Weights of a small GPT-style language model, trained from scratch on English Wikipedia: vocabulary 8192, untied embeddings.
MLP neurons of a small language model. Each row is named by its layer, matrix (down: output weights) and neuron, and shows model dimensions 240-431. Each number is 128 + 24 x the weight over its row's rms, rounded and kept within 0 to 255. Numbers have three digits each. A neuron's up and down rows have the sign that makes its largest values positive.
Before each neuron's rows, "raises" lists the tokens whose logits its output raises most directly, leaving later layers aside.

raises: "illa", "ill", "ral", "bell", "ball"
L4.down610:101147125103125136165101144137113153117166096162119133130145118146141126137073164111169131137147096092083108130125136110129101131133140133156161135113099168139123151118115126141160159154125190119155130115145122115157105103137148134174141167162120149089140135138163168135135114150102158104103158135115148134126135150140127130142138141093123145095094109102091132082061104115148103111107075128142103146146161093110146120116171113123135155162104114127135133130089126133132132112138140131142095097170166136132110109096088119124126132117132123145123150151159196178100111106161111145

raises: "ence", "less", "ric", "ists", "ency"
L4.down1578:146137130099108174122115134113151178105075146130096113107125142105111130118119120132118156105152120093161179111098152103111093166185143124127122132118142181167102117124096123128087139115122135148124098146081108159122088154102165093128105092140106111155110111117116104111152128156105126104129105120139163110149136101151125119132117131127139139103117145189131117147127092114145096104154108081130125177154175128129120099122108144145108138120093132156129130148116110156090112118143101110114147086175137146135119103136119128148096132166137140112133153129113161107131137112142141117

raises: " it", " him", " another", " what", " one"
L6.down1337:122133126107126126158159136092121140175145128128153127148107149102104096150122106140148150099175145152144146122090159107083079115117149124112165104114090135066130079158072089137117163126152126110160139162128110145115170155135093138111116145160140177126158173126195152121121130112148150098120117154125153109147149131132119098152102156136098103159136111146156118123140108162100143147138102128123124127102120125140115129159096162132104138149085124149079122142121130132140082124128170102142146109144102147142155142127104162114115124111140151112119136118157116112120108095095144165

raises: " today", " present", " Pres", " current", " this"
L6.down1716:112104131138110121139121126101133121117091125113099126166132132120130118113150145152128109150123115137145104122139094110110180133105161121123157116104122130102187122162132098111112155128104108125123140128135125143090111118104120103095100165120124130138082121125110130111128084122144167090132145162168120111139164136163118086107101130152133143134101200174066195136113116141113191157115106121134112122114138154138104094107159154148115137122159152133102127106105094140174137131145162117131117153147086166098163146133114119157157108124166130153151146146112133115095174141096170159

raises: " October", " July", " September", " June", " August"
L6.down103:144115145163139166141134156099126117146135135132117143133122089104107109126131090175163108161129177127110148131162142199093138106123117147122122129143113132077155149172140117113098132107113086099108124128104119148104101124133134149150081114142106129147091159116143113155113145133155127127071072138110132134111120126151181126107107145121113114143148131106119160052165110187127106149112119112105130114134107139119132125139146131117111131109121093110108130082136106137150157113113126116115106138142092129116103128104113121125149205130137095083168159137109101098141127107101147110

raises: " written", " book", " published", " report", " record"
L6.down510:161159129137146133074148137116115174090098106127166170126130178123169113137103098174130114135093158144109153139126138141141132136151113120115156105135130129137142118128175131162098137105119111104119128122110105079148140153147120140120114102125097118107136135137135099153115150102157181109164166111136138098143139188101141151130176120133140150092138110109137135107133086109108135151123136100150134107126169167098143131121113172103125088126146156145133103120133160165111081171140182112109149158125120153102119151112114153167145105132145108147158133139110116128099146134099125115

raises: "\n", "According", " He", " In", " After"
L4.down407:117135113105168186162164140115135076130060148106111151156114140100106085108129104132144100134116152131121134084126142109132126108157141132150142146100118117161140156109171153127130139111167102094139116089173123127090181163103138112150094132135118127107137077108147126114131115139118134142086128122130133102119121087238165111116132110137116143108105131171123142040116125174133140111095160122112105139133131090130127101134147109121111156133115109143153121132132102135115145127096140092156091087117174156140093121132162125156123098131103102076141105144163124116127133160113124154

raises: " it", " are", " they", " would", " were"
L6.down697:140135118113135157147167121137103110126141150103152134145162121134139129131121129160140101108109144120146097146111106106123096111142152161120121108109135134124132116130138124087108128135163142118163152140117143152163177129128138098121094102166140166179108119113105200121098130157150098125114150085094154107079120131164138133122134132060105150140121183135088205114146148125133118126092174143119167111123107111118148128127132118099116132121126102099106119131118110170147136142119169107162107114114119180105138113069108156089108132087122174148132097151145119127124144125142156111

raises: " he", " there", " it", " they", " this"
L6.down1675:129108115125146171187142101161118114114109112135129163132155163124142126161115125115156065139124156116151102151115135137132096126166126134136130123117097150097103117151105140117145141144132144127148179137136125119137156153155094109157133110160141142143119102135140123067066127119172155137144146127132124109091137127170138125111134100117128122139132161172129176090162146136142121173162140135148116142145127132127122157117122116163113152125132106145110152149118156133119124154144151058153147142114119142127113102127131111103128134126173124100118125149120133114128105070111156168

raises: "die", "on", "van", "d", "gen"
L4.down857:104116127102115133131113128137153152156144094128128163125154161141109066123140085123127180095095117093147136154107166109183142126107138090133133161128105090134115130098117061162144124160094153133168168152077138083141134161085151125155128108095108135158108162122080142138115098068165173125120143135102140157097146135138139101135093142085123107113128121128155103115117162148143124127163121150124182118161138113110116096154124114109156097090114106137137115127129156098136129160137145118086110133142127057119125127126122132099179101152099107086163126121112126110122106114112157121

raises: "ology", "ological", "other", "og", "eng"
L4.down1341:118147145127139113112135139122112107090086168097128168135140167145147143113106119087136156164123134161177139146149103136146121180139118124180154114126172131161141115143176129140165121147112098153147130122098128094134130082146158167135109126093138146079093108105098122124125144159089133107123104120170150124136155137180159128114149124109136114106109143137148102151098149139164140135121156101132137091123130128111144138099157121142143126157111142121118134166099152107111154157169094101121112146118123137119121152127156125109095128127089128141168097106089134081143126139121112137

raises: "ably", "ability", "ative", "ed", "ure"
L6.down1539:175093135131142121093128075134090166168129100151142092125120095088113109122120110096147110105117128155142168097123137153088128128178139144144153112103100108124138166119159122127146099133123155120190162156140132163139152120109151108174121125082118133135140160131095099098122110123148174098149093109110134132149131067129121140103121132145107102154103107128126095101174142133119160165105162095132113208127149076094140149127147142119130153108107087169131125069160147161130110140134131151143139128149124147118104172129093119091125145126124134100107158134145141176148125147142106114

raises: " October", " November", " May", " September", " December"
L6.down1563:150143125138154143171160141098187131105173135099114150171151122052129118079113166177091124144130108097121126112122129197138148137118123121139158132159150122077155113149149128162160161139106114145132122133158133098165138110137137138113140103077136113073112135095155147144180133116100118127121131122169138097172121201195132019140154126109140144126168108140099181103096142153158092185144134133111159097127110129144120131136091109165107105138131135121161126106116131157143117135146142111104098146155127161134135113129091159126132108140126114131126135120100143081143129130106149133

raises: "s", "si", "ni", " Vietnam", "ler"
L5.down1032:154124128126110151121113132132127106158136139130149144105121143153149116058134154125156152132124110092120119122105079148112128115146106142141136141109126114112125159130133111143154101161125082124102129078136161124150082088066167144131141136109139098128109149160164091111159159156135112191153095126115171142122145120120141144119109089122115093090139147124108127140109115166126137114095153114105120132113156170110142088116138107123143110079142128120074144107129162126129149106164175124161141161134081118143095151153156128135121168160131096106144164110114132153108111153150062149

raises: " this", " these", " his", " their", " those"
L5.down1396:093135142121137125107147099173111116113176122109123128113174111140134091153119144158164104102134146153146101077130087096137137111140134126130126126122134157088151097147173122150119124126128159100141142109113112108110110121158164080110123119125117101091146134096107120118107124183147146126138112100076093148106152147132145139103118136101139123133149145152142089106142099139146106161126097122102137120151109128136117123124152109115132105139116098120133147104127147162160094138133118095088115137129149129116117099141118148118115135119110151101084131102140135138141144138127111119

raises: "\n", " After", " However", " Other", " While"
L6.down558:072151106134127150158159109117122136171086146135122141154105136138116093161125093089149074102109128088175167146121131135139111113103078143139151100091118131164115167118081157115149093146143129110117146140158097125106155122139159113179096123154139130164118129124134128086121113121118154151107126120128120074124137098157134135077112099116112143129118120187117194094168117128130135112114122123146120127135108093105104117105112111141152137181116087147134163112100150152097144127118146106158107146143130152112094141115121109118133092146116133082151150148122151142125129166076167130

raises: " him", " it", " itself", " them", "bul"
L6.down1662:137171104132165140184121130139087152134178146152142141147088115170125134064158159125139171113174149117135145147101172163113078138141159101081134138161131129151128127101138131125178151139143116118138161155093117070086151139146057136056154110162124171127111127134130199097091124114115123134149138105116130095119128115104116130137143167145142116123118172127118130100097136140147101098169120109148122131126136125156125147118103129109085100136170101134162138091111149104121131142120181108147121139128099144152136125128150130112140136140090110132132159134149178137123128154107138148

raises: " the", " his", " its", " him", " a"
L6.down184:127148101156118149148102151176141189129164155145125194122154163158175057084127155089160138111117153144144158134140116147138143154143136094116132179119101099126120115124131145101166145128120127116144148127159078147145159107149105110117129111112133124121113159099130103115092092110093148141132155115118153115148130160139159124124099086070134127137161128133138196137195135123159118156105132146102139105141117137120123138163140137113118167116142130137103090135122156151112100148095122068111138103118157088098122161174128145137098136120148133127115100100165131147118138114101121166

raises: " their", " him", " its", " them", " offers"
L6.down1023:131125098165115108092082117151158096167100136123125141101148142138171098108112123139107136118131157147086152113095121125124149114113113094131115138115141128112121102151159124119143110174177113123157132117144131153145116122131149076086154112110141135116120161158214109132115123118105130106130131117154111117136157109153131140129130112068149119136167129119133152134137104138164066154128128128132145093100133130143124118157151136116136090123146142142120121102158080128114208092113123103146091109141100087106112123169106105106119104092125100123127120115091108153126107133081112208

raises: " January", " July", " May", " March", " November"
L4.down480:108079107141097163161106110122130109108110126149163155086148154102124138118140160127133159147150155160152119105123146180123153087113142128097130140156142142135125157146159091115113146113125115173138079163118082116140151107118173154093117129108152151127097109106156108153153142087102100130139082091115163145148155174108138146118146163107133121121133129145138158145152128169143135149136127132181169103138143144150121113123105154089141149159159124156127078179136158088143086114140160130118115110170117122129139129090108148118141127131096111134174164137141114108176117143147124166